From a checkpoint of a small transformer trained on Wikipedia.
Size: 11 layers, MLP 704 GeGLU, vocabulary 1024, 9.13M parameters.
Architecture: rotary positions, biases, tied embeddings, normalized queries and keys, attention and MLP in parallel.
Training: a variant of Adam for these matrices, 170M tokens, 5198 steps.
MLP neurons of a small language model. Each row is named by its layer, matrix (gate and up: input weights) and neuron, and shows model dimensions 128-255. Each number is 500 + 40 x the weight over its row's rms, rounded and kept within 0 to 999. Numbers have three digits each. A neuron's up and down rows have the sign that makes its largest values positive.
A block is one neuron, or neurons of one layer that tend to fire together. After each block is what it responds to, as a language model described it from the Wikipedia text at the highest values.

L7.gate107:464462426490520496520476489495468448466489479589516501469482518511437389416517572564477508533489514464455462518525470470484500500565488469477578499484453516480461514568521463523519504482542536464426481524496453465507508448450515487518503526497454535564507498511450439458503494511550460513484498524520505415489542557574494458464478563544552491531472450498450515463627537481518455515465
L7.up107:470449500476467510501517475517461503457496504557494479526493470509514416445608547462491442479577541541459536572488521509539550533501530449420518515493539475560490500558516505575481524435485589493509448531413548491460502554524586466556462466542466473513503476539464477483454564542529514448482495504505459460504527517526424509477425473473526482571484458487544479459519472535496482511463
L7.gate167:440435507552506514543542520540500391459498496475487525539462464476475521539494514500525521518448450502461582475484540477535506494543482531513509575539477536484511469550497535498519520475499465411440510503431567440487528411536544558450624543446474473436466445458436414424467528499513527530486541506504453493452533491505395532417562550432514495537514544452525484489508447551463472508500
L7.up167:539501487504561493479433449496497497375523541513564499501507440503566520496531484486501501488434492546469538453491474558534523471563467549486514499497509510525462422501528533409557485460518488501491496572502504474535495532499519527499505518470441467491514467530499451509560556472523566479523487511526475512523550479440549500554485538476534533503527498541475497562480527505514537487484
L7.gate284:481504529445421515463418525516477461505543533527456541479578591491526483532546515505458408509461469504486540525516448444535540501524590511434575486466480448514482552562517430517498519445549606422471496484498497544523550407488443526455474455550448548532456538516557455494536516417485485428514428471487547488504525519467399528443498500467549506452551530519505475494595526468464500485474
L7.up284:478512532421396579461481532486462466442458510510469491552459459513532412462494532469444471486448529516444480408552497471451520462495520539506465444495471505566491505515498491524439445397490542477441415493491495494499513508555472429462541486544428514521529536519505417448536558498503422533499553431502455431568549539538518500473496512482485551545493529467531516486553508469445544528452
L7.gate671:444485508472524482584520497456492482503480583523524578447507516533530409444451446506455467480469548494477471468504497480537442517582500533529550540495530512503490509500472467514459511481493520466446558573492482533479515454458459496420482498480417485510511435486569492523516550482546568525463497496503550477484528466588475491538505486546585474545485506469495559461558481572473504547527
L7.up671:506481454500472546556419486555495520515562501494520566492586492436481529451481549517444416506463508499487486514473505469519482517511472568494568454530545466523463479495453455468525437432542482555459479537437445434454567465476483479515567509500472414567502542520476460569573539473496503520502485539518489384475510497573390503472504479452586426511474596511495533544504479478489465511509
Responds to: Word-initial "w" fragment. A lone "w" or "W" token split off at the start of a word, as in w+est, w+ith, w+inter, w+riters, mostly after "the".

L4.gate586:511548575461530542509486524514543489516475494511491497529451498460458539536557572484455518534529456441467545573534528465493512485484498475493533459501466488515456463539481431573508577509552518489466464444488555461494566482532440478469540511567457564447515625489463437492549501536496466532472423467526460532532421469525430480476510528565556402533533485500470507498474537544547472362504
L4.up586:509474571526574569554500463503458502388419526542552459495477456505551491531521503471497439591506526481552421487526503488530453516528529521501474469454500481520516471516481548512526515525504578518532450530550446485448491495510569493454499509523473498489486503478457486498528552493482516410494537515505473561532513503543553565457494573578565469457498453515547460493455506486512494420438
Responds to: Mid-word continuation pieces. Word-continuation pieces completing common words after a short stem, such as succ-ess, conc-ern, bec-ame, add-ition, plus the pronoun it used as an object or subject.

L3.gate351:503506522504490590450446519458554494450517521535456463525483506485469398525503528689454488451549522537514495501555538434498473442463565534437491530472468456519528516463528525572522507480446466511460423538493460512536503463509486518562458482516540487510499546561564434524453563487489471417526484476400520501512490504488485549406454494415519541479537477544460511548467463521488507503462
L3.up351:519444481490531491504442476479416499443517519501467507457439473511510459486506552518539498492494564537530364508552491492441479520471477480509475445451498487485474575468426471511510478479497489458503491510504456514455507484542561524501522517567495556537432520497488529512515498530492492450503460448525449439536556545523495503532528533529489511502423536515428506496524470631478491531490
L3.gate359:415533523491483521475511545523562552481637448488516537522515479509532460437499529485482555430634478519437491505524543441561510478489488466507491484487500526486490456505558544576506563448569543486553537511422535508480457470405533539510516514449498546447497551506469496476462542484527486467465489459475527492502523526496567499497522498511489530464443558507491481431471520470519484521482
L3.up359:439497388502457467538498508451463576454547545466456573534498530481496530471497562499487498430475524471505501485511488450531517467506490444495486480437483466467495513560556560506516476481534527510486539423519488462426457489561545538516535500441441509462477573502478479485425514548490510531485481506491577433508514467444552502473517507489505473453482488520517462505526482510523509473529
L3.gate466:522519476559534575505490522463525497398501515526502549483464522548512494481475535518446460496425449564472459528626460471410496530479586532525468510508559492513588526480525519456465527458511521501509437490552437548496511458478512501549537419456511507492518542435528468515509513512498511489465363522466502434475445574585536474450495451493461480493433479464461545530507506516491502480488
L3.up466:439520528518470439428469477460578528545473503585517438533577520509460479491509454501538567506497538508468537450587507482531473506540516508521570500480449481498536494490471495503498516522496433494415487524498480531556466534609511525441506476452423532464449503544528438431519536401535413456506535548465562509492521494502559541440557519496517492565559509453528505488517503530536588487502
L3.gate512:551491472540445521486516460496530527437443495469570500481494494584462474533565509546516422518545515503472456477466487456496496462485551507521455540472452448480535461470451461490542526523489453480452515577471489547539465523603487504511467478452462467554520468575491446474483523417472523457474541490464477514449472473562598528459486498527516425489568551475418413427463491561541499515463
L3.up512:416523594494559538571473477460558453490536396541529480509442504484525524428556479468415502495498479580448490517498531558476526551542478549443528521542503508534565411563518464602499542484498503459443519457494530473497508612467422527486505541489458510475555490514474526516537554523490479516394472470529562476505466561556525507517512434525473490560526484531499480493527492578546508487446
Responds to: Have/has/had after subjects. Forms of have (has, had, have) right after a subject such as he, she, who or a name, in biographies; also mid-word pieces like -ther, -ity, -rom.

L7.gate184:496537475515474479474563506438465449424488548508469559495464513490517486462536496587512499463534479521609556515491508507527514474569503603425490571501495545510474478560575520471481529511487614543517482527501522519524519519494505517567418530568453490435564573534492468509521604469497491487451403509500597483506533513519497555482534477493442475486488419476505527467544545524534489445493
L7.up184:450457533518531492529577503526489483451448599466485519484544474452468452487465507549517560461472492481558390582507407520523449479527472495510506498551461563549396444524510602505529462543464558565553494432483513525486526517467514491459527488523481466498468459464413510456460501461507573472526437485502498443520540523480464514478539559512484464491460460495464496530556535434469567449441
L7.gate291:503509483427473491463505559485517438395505534594485559464537474510434549553545557459505536520473486467469535537485462483512496525505496506504577493496521530516468487570534518543491454471504535484529450517461542538475493437519459484481501500442489615426463498454499455458499471506540490497473449473528527499519477469534381510490483550499561439539548524567450452413562533475474536532537
L7.up291:494515498495470541483526515597544443544541444506488526495444573413428465508547508464533452573514520452508504518538516535597439527545564506509541431510504525560550521553502476533564490469545489469552517481512511436554544553562473452502511596513472480529558488488472433473576514500514491505485452490537543453489535501506425592509491501526510469507532466547503504450542442494537498610440
L7.gate392:442495472494436492445486527485491510565539484561517477473518550472488521528516523504507475500511448510485579600511515514445507506457559485426551503505453481463492551547453470544573534432485490477516503489433596491477542468449476547505492456513485550476514573380420529527446599506534498523425508588456493538538458485525450530533558509500499464521523518486480551528503460487556473428451
L7.up392:504549513457463528438508495552437453502475457427525515451499454532465543541503493516532558500470493484451474491505496493446501432539477485503483373532422480484527495516490490537495442515556509437506484391463490473486505446547486545536564517444527452538543475425453501505522511504509508518499537442522508484558537447524479446489516477552537493500482384467500426537496542471528519465536
L7.gate444:529536505451497487466497538484571445473467399532491554549497509537419503530515558514478496532474454473378517573538539409507420417498490486465420451473541471502428456456507511535500486467553539531447422550464472507495560446491488449541470520463493500500442466558520437513583483490556484544498557496506508382526467560486450515474480439476552488491519435507486476516477584517520548464474
L7.up444:596508500525472449493529534475573467474509491530521487477486503502496528491567528460502535543501566480545608524511416494517534483501598479501493442510550469461449509472473481529510481465521545512508482512509473553538500482490511498509549537438531495511570449499499460530478451468486487527441475479503489476485526520460494478505462491538507541453597418499469468463599479553492558436566
Responds to: Mid-word pieces, Washington. Middle word-piece tokens inside split words, strongest on ing in Washington, also bec-ome/ame, bus-in-ess, k-ind, th-in-king.

L3.gate30:586484544561558443560530465541452520483548485571478566466550510492429516478531483490572445523480523476464438521496481472527501447520423557458516473493501498468568524517513400561544529527460495500581570543528456492530504476571538519514487484431548488520465524525460529479419531490515496450543548556479467512549590500498535523507526484532440524482474593499483470464540427557521570527472
L3.up30:556485484562496551485565543496458491589562478537525509491504587493530531426505533526488457491449528419488432441530535456542482537526577533530481445488561504469442519549463486485498526525495419517494547481497462535451559526502466508501457521512482497510462427471485493481516475482554522488508532516527543531554397527480548524451553539508493469519488528479550440527548482563434512515484
L3.gate160:446474523489540482566450535514463408514471512488523513554459429526546476459518464512513539597493451520539446424549447503540488489535487456521526445548478526522589486500549485465486519484426531428527533463518509410594529444526533452451452522498471429513389516479559453561511487451515513516523547514494506518503511628471475524502517493486415498507475556509478489475548476501466489486495
L3.up160:506495496516485480552433538485425541405480478491510484532444461496464508515535549493439540487448510522537535502507426528534530504471443486452564450433528507495464558441497497475528448500511508507518507605590558531583519583499494354517510521550527528486473581474565496498501450475551488480474530537515441490521481498527444492475478512513501519557423570539505456494520468512504498456490
L3.gate322:542475505442540503503507436488504496513501476474551577482514477557526479460485506530534482489520442490514528452486455504505460467507489582517543489506485527454526424511515506495496464574598500477486499536510536483511415528568518514493500492495489562527476517507528490494514370387567535400514454499532391475530454547438500509529447421540455495479522521492502575465443510558463521490489
L3.up322:510465499552482467491541467546503503494498543576472496511505498477500466455492575542549446486490569570497474492576562508523508566548474452498488496503569505442447476548539595472580461512487523524598492466497521490510482561494517448464519456527495419493489527429448520465489516470451489505505485470508486530556609491547516479532509458519509507482457561512554472492461491547555460533497
L3.gate671:499419492561521528477574520493514474501495460482461492446387406513508432494453445563528508485518478520473544526464548502504466467465489533514444430422551521513547442516527441527485490576486560440514548501519453576442493441453516485511456499453518531517512508469542510477486524500570526425528522499547534462512502515435603489459494435513542445519603536502508496460543510526473450549515
L3.up671:433417488515460488504478572443482539467477502481422511424516510525595455477484461546586494464439534474498573538540542554508524498513407473533506398472584550467527447472555455536502445519484533469412556472439501504509530549455499429521463532470547495520528495472553498429497546549573482461537456460517520509523549454436533427468556445499473471495543488512524534452535463566477483496507
Responds to: Partial word-start fragments. Short pieces at or near the start of a split word whose rest comes next, like sh in shown, k in kept, ub in S-ub-urban.

L4.gate352:576472505476481535520471429512478476436565544522475537490479466587488514493512522516539474524481512531499580493550561481516447480575466508478490516545519522513476509548520532497493507505608524492534502491460480544492466436552482547439515571468421473455504472560457492500553532410565471587489437528488501482595543450471528485528498465503511496511512460474542508555486555517533492574462
L4.up352:476495457475449483490472494472503443470566488477494515524482590442493485538543478526448578534506454522461523460566525514482489591599479472539522560459518453514531483502531505477525470406469467479471539535468479458482464461497506552478450500574464491489506486473527528528535435617542515501482498468558404478468506562579470527439496418478536561517499470507502492502506502465480464524474
Responds to: Verb-slot word starts. First pieces of words, mostly verbs, right after a subject name or comma, such as w (wrote, won, wife, well), has, had, includ.

L4.gate42:549522524452558410439449550486569517492587446531478518503540531496509473488535522510554479468502485562489548536596569470517514459511498445495521500533539528518506484529448476514508550468484516550516465489445499557544498505492498466508525499480495426491459436480495430484504578482500456515483458455435495555517483440528455502439577534466435497447444551522418599519455510555525534504438
L4.up42:475517489485534539545485507472483490459524513565538454515537455469479453500475554547509479497524439547438505470483495560416552495520543521529620555491476501543503460502519480488512496480484498460498513485554425473457510537403507473473528509539490505498543465492468544516489521499520497467482452549546474424543558495448454492528517490459478491483483463490492476558436489561542518543556
Responds to: Have after subjects. Forms of has, had, have right after a subject, often who or He (who has, He has), plus word-start pieces like dis-, he- (held), E(d).

L7.gate145:462501558594511514560480543465492508510523489482529542527494520517520552470502565491442464522507510452533494476436441432495525448482509459520566365439524512441455452531487497456516491473516544449441536463513502482561567460511514519605547436565592498502490405504511447512439422466459434482565527452509415573485526497469469546417535499481541513493421465536481540408466442436504505465544
L7.up145:499547538503434452514547546454478537561399493567569496482480495550546496475515530510512501462452450489424477477538595519524502449510493470563495542458505501474493451547560578518513515448458511436580554478480466535559511477517460460477513489452470524483542511469514507480559493536414465508481442500502460515435470502480471538527456456516521560507437554526514496468484478459505397501515
L7.gate219:462454629484506465556512631488506538460478434471484591512508533496457546461535479483506474539448393477487535534511539475561439484469493438460502498432422484414541496536551542460493517451487539524541476500508567503488516520460470525542504504425505535462432500524412482487445499475475473539527501452525469479500566520447494519483475534440475562503442438496514486534453522446520495554503
L7.up219:504508484489390482510534493526533534438434471470519541505522514578540440524498566480510492497444517543432611428501568406460530581463477454453498432512515515488408521505491470518464519487431558467465401458492501524498506471564530464460531427518497484515512492504516514490446439478532513512542477527465489494486484478521546447503433473490465478529501504506475582525479487505452531524482
L7.gate318:515522563498449528475470538471526486435468491510529450561479550588493493467469505521541507532473477551487498457491518521551528497536448415498503419490526505457460535517488486423543562481473602513488501525557481543536527472580513515461516548443525547464463509443425452472522446490528469520516490535520508524491512520536496497511472451476472474570507481503536564460444555522511488591501
L7.up318:431506446489497529526436547504491426468439468569540504506541520484512457420465528547447570471447410470453515518544526455544451511501496466490528468448456433486482494551486532490497456420519517503439467467466483419530468461467543493539503521444551463470447484545470494562449470491455484461572491501489549487496472514469505511545463494482481461509514526555445439439498463433488520532552
L7.gate430:483512501462571502538489565484524528542513479492481480519509471597539430445472468510427459460449530530516528481555482467569554507469504459468511483511546465467543532439458482449493570510558529519510460520551485472493527535469496502496565596450436587476527483517490477457520525536522406453541520524529525538497536534518494511534452429495502522527514494483426541387455496445390481406475
L7.up430:478505566475528420512496497387509506553435478434513465476524544508515571463545515425496496544515517518504537433506500473524547442503448496535371502509497524519479524532576460484523489465438445619490472418499449468496573463516511481442446497527526454488610496502447524540512469572492480506479437545494488530515401470546488398489437487487527503483490504498475469453460491511479482557453
Responds to: Mid-word fragments after prefixes. Short consonant fragments right after a prefix piece in words split into many pieces, such as ex-pr-essed, pro-gr-am, con-c-entrates, feat-ur-ed.

L7.gate41:466514483471444540528517550501516457445497553565490526542471493520577472488490453464471434465479534562498517483490522492483546528480504564483480549473529453485480488473451515529497479507620510524510497521535501597512515470419476540501546497482570473574465427451522509490549520505589468512517483481555514519482466473549422535450449529409564534491520492495524483400567486478517521495497
L7.up41:449471541481458530428484530525525530483529501517446515495518469568536481485457516525462511432492578530535513473439527488466452526506464509559365516463575495466528442532490485450444478479515467496460509543523409593487553444547513524467503535463462406487522563468455489464549479491514422475535496546490504489539399466577450489550537562471499516441494507557494526521527551515504455479426
L7.gate434:575493498531451479459505511451472504518462501530499540493426569545517483444535529522503501448544554559531437480517552474527509534502532484509426496468453492482540537531447521517522511535491552485511432535522500538503501566475548545558499514541503461510503439555522415506485451503494401486471493475427490453506485500493516497521447515473427441488454476493493501545447474460481540554554
L7.up434:536477475521568522505412498533503502465506511572516496519513510492529480511450431515464456450526500452482487517547444528513494479451495414461528523504458492570499492525502566483520487443438530509479465476519552558531552499500568490466534461443442573487464471478441519454520525540475509478519417477462471524514590540531555531554445531504454589469495493532502478471571528513552506536581
L7.gate484:460556505429551526511491471498539482445515486568478519499537477531520422482543507521492408535487466533500503527564471453496509476455487477493506528537544429460535469482544558471498507477534573536452487514519532506487525388551495509509556512545401505503480527473530454512537574489559511472412502514505533494518523537511470550469485520441549483519470564517456549413544506518500491457486
L7.up484:527512509497544549509481493425519501381503508488470512492485543533499441430447459588474402507480478534512482603550480455507513410515505468550454512564476536406505434400519484457440505491474477488480496490495513475490520362477515523505573544486447503460559521523527479528545537494503512430466536559458494552454499508461466577510557514458503542460522600497465492497577494474451460453451
L7.gate528:516486528531528495489474540500584578511462492469487522485406469543530496578521543537473486518504460457494453489507502420534560482459496480471521537532529525549529492456481496430527545421465495501406461596513438558551482467510444524600480485528556537551492409558557489480556506434541480463478479535499490511495455573527501568484544494446475495494444446475456538532485593497414509489456
L7.up528:474473493503552439473455476466499499512529568470447567492546527492481512483507537553437510557512445540501452530568480481395472509499501539507518498579500503585586583511471514561508497479511514448469482529548471519470456488470457521502461366524552539547491483508561505468493479526526544516516494457510523411509511545504516512469493488567467538532490531459534537533592540502535480515428
Responds to: Has/had auxiliaries, word fragments. Fires on has, had or have right after a subject such as It or who (It has, who have), and on mid-word fragments like Port-ug-al, cont-ra-ct, N-o.

L3.gate21:475538519522489491553515505487518416402506539500474489547442546527485567522514487496541423445456507495520579509484512497536566570491532471484540457468449489479521460571462551538583497427601487455501491440529514569440613479480451521502479519479482473461565548465514465461462524500495435464483428499511502489566526514518464481521427491495565440440520514567432499498482494471556456539518
L3.up21:541505536502501528548499515517480503492454546498501539468485468529428460425464497438479546505547527509457457501537481498560563498503535432507511424559466550500551519548482501514482487457417476461552510498547431482502504400514514565509469397477491543456523550493515522499533448525389526446459530543462480541496547568557593524501527486570468541531450439462520504419511532449427467520442
L3.gate219:556434579532455510529557548456503496472520473500501519542530489582512472536496535542534515524496489543519531550503580431545587484498475500523452554397521492456475569500470544533519527566501501523526508519520504545532539502512555451509503495453542478542524499494490470456465579461536497520508468483456447442522454488461489515418576522459505472479525541506409477513476537521513574501502
L3.up219:512457386536507420511465387507517523506526456577477503540487395508505494501477542439476514494523496424510518519505432492471561536492533468433527532538492494515496495520469518455544559549576512568541432482482510501500549549477443435475425458488502480483515526374478446507497454547471414534467550540526490488460518562515457485518520481492563485557514523490458535500445499507471415513479
L3.gate431:553513541544541494473513449528436530500511544532558507463477499513532473498425422490560455467481512565495543430498553498493514544465582483472556448536470563508503512455369527504537468532507457497530523493461498473514547463517481464501448511474466560456491454524515493498452528485518506501471451493511500537459495482455589456514473487525500508463494472489529496499452451580564511494477
L3.up431:457562562470460519525583535452470500435473485442437568509488525487544526505494513504510447558506544453476412448485545484532536518510519407523542403492478524481494534516514476576488556524545483525529506503474487529474599498528547477481491547531577563507507468444539517422480493538509530474488501492453540539512471549515470448525528534514544568455491436517521511472462463530471534508528
L3.gate583:506561569478501548427469574513496470482513496475532573466457458509524520545484491458445547536568458504454533455463518404552525500512560468521561444466594495497545477474450465546513517520544523474415494531506492543555500484496471523508406548526487505514500500542560540471529464529514486527409555506508508525526445538456552524436499534505555534465503468495505497407502478481526483549464
L3.up583:573497492505523486467471475568487514472488554433527500495457431520454525593488441459487548548551479436498499478499493487498517491454487541544537437521563514444506466527476449584539520565523484549445543556497431479589468432487475557531479503496457548474539577548517448485592435554451477488465503570514489486503398437479465542538573496538437577529497480501501521381459475519474545556424
Responds to: Sentence-ending periods. Periods closing a sentence, often fused to a word end or after a proper name or date (Coast., Ital-y., 1983).); also mid-word fragments like capac-ity.

L3.gate71:458505541502555517465527564506486473529553508483454490551476489514486551470491512584497441463439435464413490483509478509570560515502425559531570484507480530521507575427496439480465508511509471531520489560423435479520561457549497508454515489434469450424444526494459471471539476423440471495490537503460505543511417467457519477488583486477524461485495526493528503483515533487466509401550
L3.up71:483592498495508529462466492545466473474523556505584529535520536524531564475451551493481459491480467528512575529465561508489451473463438591460522513577536475535450531526579523518509540513516502481525483544481493448498559526517463526442474536476574489507495525580411499485551434472486465509503552441546483494509481454457467541470514473447513509514535509482490436442535599470485536542531
L3.gate328:411473569477486472476514520475502513481440416536482498513528536503539477562510514521539462483500507479502435512472539437530517508440504504546530477475527489489548528485419483497537533543532463484508539545529544499519514531466443471454577585503546526483478492509503494505474461465506478553514539452520472527479527529469490532480579505535521506486435526432485578408578422491504454456526
L3.up328:431468464546547438442501510582448504602569496563503464493557503540505472473582525552518462507534464501518442485469511479455542482461500514547548498480525494481519516535460471461522501491486505489524516476441555513482427424438522523493542493512475493525481488453510521547508476504474425490471590466521532495502445496494509485599475524416625537476486483503513546498427502416468514472503
L3.gate339:493460505550477543464516572499461507514446532442528520488480447513497488529501480488510457498550522469470502463476475445514465514462514524587527476476531486471528496501556555501575513522507568426463509563512537624584542495466519480495491440554475562471518487493563449442516461388472529512518514483491438518505526504500480561539474483524534578439514476528503559444486473512561508494469
L3.up339:538533524482485461509532546508508519461519554520499446489536552460503483491467496538512465476506484455578483508450476531555497523550404471521506470515516495485442547564537516509546474490502565479534448502441474490516549581517493537536536513495486488460485491529475420526537509491523456477492460448527435471506472515500505552442506593523486491544527524449545543515478561496506475519503
L3.gate603:466526550497443477500540499538531522528526468550439532601407542492482461474510499525542488498485450473422459454478476456518476519498550470509555467562498448541503543566500556476537475522517541554513520524479540519441526476537531493506494511557461500533437559472507583485544522517514479485538408486531482470454515526510514530438476516501523599524470504473498575482494469487524488507484
L3.up603:496455499512540480429442504555498451481539479538463529545512567508492547448493526487412482452488468501476519556464528450497537547489459579507522471503460480544429576544471505528498491553565543565464494475534468447485574479502544488518603498594482513567486517453525553561505531477566587526555514468489494469486545507427512536481428357454579487508433455491473566522484478517524524501521
Responds to: Mid-word r after consonant. Word fragments split inside a word, mostly an r after a lone consonant piece, as in b-r-idge, b-r-illiant, c-r-ime, f-r-ame.

L7.gate108:567541508493430483407533531452473523512497457469477502504520462517503562550502445518475441553469477495432545460477457508501481472504500499498510454560462506526534468500575417519522461472412507537457550480389487547595545482511512550516500474547588468534438556471500503502509508439417478445449439496518425459523466519488599487576516462497534476463484484581480509584495551493520553504460
L7.up108:481429490530485473545479488461522537514502498530581477479555555502551525442588510484516517430534552481565454407561454488479512522463525520569476545497444479534495460436483533535489507454545563520526434488531493542384566549527528519479471501476551492481507465506458471557541447489535589538462484528502596478502581430539551486506487481550533469536562492550501508462495517463543539462493
L7.gate373:548526499562433508489482583444501480455528419518583532569481449537549566460521385543490462503543474579462513474534521443547471536584517455506492580498432489489506515509500553499458618540514512508503448551436490479480507561475454405509480469493534547550464453509508547518515533426494522483452493546483518488519420561492502466485415460494558454535492428463460534562446497489551462561531
L7.up373:510458468472445519535519464401536513485481531533528494532451503530534579508515500478486453503508468529629454460489459526456590430498422510527507481472555417515492495488490435539485512468510557458418422541474541546510498472599476471517479425534513525531524497459547484467568568467529527461470488526542519499492487477527499549435574482471571469490546557506514507567493508475444399547480
L7.gate419:537544515552470481485544464492572495479507446513468549536464476511447524517498545494544510544502453546575564461477521486474515503474484457451518502498476511579466432446564584545545520516461584559441473558556510562529564555522640460522474518524528482555475502475476494467510577504452470465547470502394453433511485553504497547493538472483504387525562484542459551534485501476508527463435
L7.up419:542547607534467515417562438470499465484573435543506488570546490534504570550484475507501415464530481554525539484435515512490501446507533619503476497517449512478536461510499466506459487456499414504526574494556446458511512524448460550514537483523556551583485544551487509523503517525503487495493557521515511531566379546434550518430500476476536529527534484547511537575438541476551588491476
L7.gate544:476538541490459487446490485443547537463556523490513542461449535492494572583480431490556487516511472442480552498473521488536550490430465523539523461522486451454554500482519486500518552549422523503509482556490545531567567477516511468600510442518567533581419474497544513574521480470504530485498506498474502565542438499519495517549525467458506488461503473557487571556529440478495475516463
L7.up544:511438510555496496465478495463463472499478441476460524489476471439537486512512585497462438460484514528558490544499475460467455481487593508459591588486485522504523478468451419505536513468482488514487475479571434487560524461486469540494533408581514472586444418496477447546486524543448495553454478527540465459474517561469520540477467441505577439552460530564466472522510514535573481481428
Responds to: Section heading closers. Closing equals signs (== or ===) that end Wikipedia section and subsection headings such as ===Main===, ==Awards==, ===Club===; occasionally mid-word pieces.

L3.gate4:583533462552528486498477544493512472481502520504446543566482458506513499434542472534553540450524444564438490474473549436550509550492487495490446529381517496490494494535565548514527541520455499476461463560447542567491445410517521489459405523459531499540465550532530488545481511456488502490532523475472488505476495526540460559506488465440468553477547480606458493455522458530525465603494
L3.up4:515574455515511498499541507469492546459481523452500491535439471530492460558536489597560542506494457463548436508507403549482551456493470496474450500479526469456495482507543482456542438426456542524383460491511563486486463464418502517513441446536531563484473543473548505591531440514500554509478470563498434492438460517527519485446481520473522480510522437571522484534510499555498523463522
L3.gate95:473551571491508528520478493466515424380554518547523517421522464473556465429525521491426487448515501528550542480498534436534551553543414528536508534473555543453509572490567546537562521418547544489467501488498609516546438543473482539438492529538489493541519453509572535503495517481426473500561510526520506539538487500492463497520525521450470495502489495519430473448505514513572519509546
L3.up95:535523540535516585555522523489536455515609562531427474459498495487460497450498505433546534486507519543568478623464517464495610498582464511490518442442531523448492520462527482520493520461543471533463490492506543483482453495536461507443454500442482549504589471467531464499534520546455468547535532465520475495455500483507489497560454516508569480531561495509493508443498522425592519530495
L3.gate163:533515549446497563479508596486512500410469592463492469489503577490434442570567559477564487548483474508529503470486510471524514537513486520606533538529556489487464394521570515472509547436484558484499483471530511577496539476521477482444586580474483530477548559483536552534566488526517474476461535499511508537500506542503519549474497478504437448435540556461451456476532518451526491483493
L3.up163:482533584505437507543578504510478546495485465491543521531536502463418499472507497460487438547449451407438503498410567507532527475502467522543528507495500466464521482508530470443472554523510449524553584531441459469538507495553487550468546572497540543485479506493449498438448471495505521564567523493503414456478483448560543472500481474515582514543479492458557512523498492501484497545529
L3.gate622:483510511507509443495520544462489487442420462535535528525497496477470489434504496505515506534535510501462529582494534482502529487531455451490559497528452518565504487561540500561484523454483565447587485489476451477495563513546502445463524460473501496472538536465444400507554526528463493518552523475504493478477537519462491536482496452484516452494472466521539459489466551554594515513562
L3.up622:440512564487497478434508531511505454522567464484521496518437474496550563534503458444463465540566494530511409537558556491510450597480463478503511449489578462511443470439496481558474430431480524476471489508527557490494446523422393440469477512504537457501525479565475533577495534420532476491493504516523469475469472435518445517537494480525493456528517457537417530505462508493522517563438
Responds to: Mid-word suffix fragments. Word-ending subword pieces right after a split stem, especially -ing, -in, -ough, as in call|ing, car|ing, b|ough|t, Sp|in, and occasionally " as".

L4.gate64:548502551503510570478496538486515542506518527467538517535434500502495487443489523471577552490553480486415506507472547433600518388580546562480499429497510532522534467475488529560546516473489504551483416493424529491494500460479456469581490524540504511453477582565560485514504563504486521560492422503500606533524478576537566539446517436478494518450507534492490512489521465429552536501433
L4.up64:489499486549491492485491411423479490439517490445515548474473506479508629428449554472450509575525504560495513468537504529512443482504511543499580474489465481522503431462436490425463572501496528446542520516489476471510559526507510531566409483523484506537488520581478471472576551489529501485455512452515558524489520455514532483465514411452483491527427480503535457522492434523499481435423
Responds to: Section heading closers. Closing "==" of Wikipedia section headings such as "== Ecology ==", "==Species==" and "== History =="; more weakly, "be" after can or to, and "ay" in Malaysia or May.

L4.gate251:464484540506471537505529459487507569434406552486518549428519499492545447472497474530462420490493433456507478471541540477521507464477479518462586524534512482509502538511582439516505513439524580523526442546521505527537482493447494483541546439588487513492428527604523515490514474520443477560515482483483512537423526556508500481420435466473470509535501445419502495498517416530493489493547
L4.up251:474536595506519450468459529429491458531501537466552512531539525487543562442489534516484517550427430515465560434586580428505538493507455440529552499455436497469458465492479561587486510466467524423535466473465514452526560458461537494508535540520554469397497434571485486423461481449526498527532442488495529486477478514469533523520487502482458524461517492520486505460465495511485453459517
Responds to: Mid-word fragments after prefixes. Word-piece fragments right after a short prefix piece, mid-word, especially ect in protect, connect, detect, and f in profit, defeated, indefinite.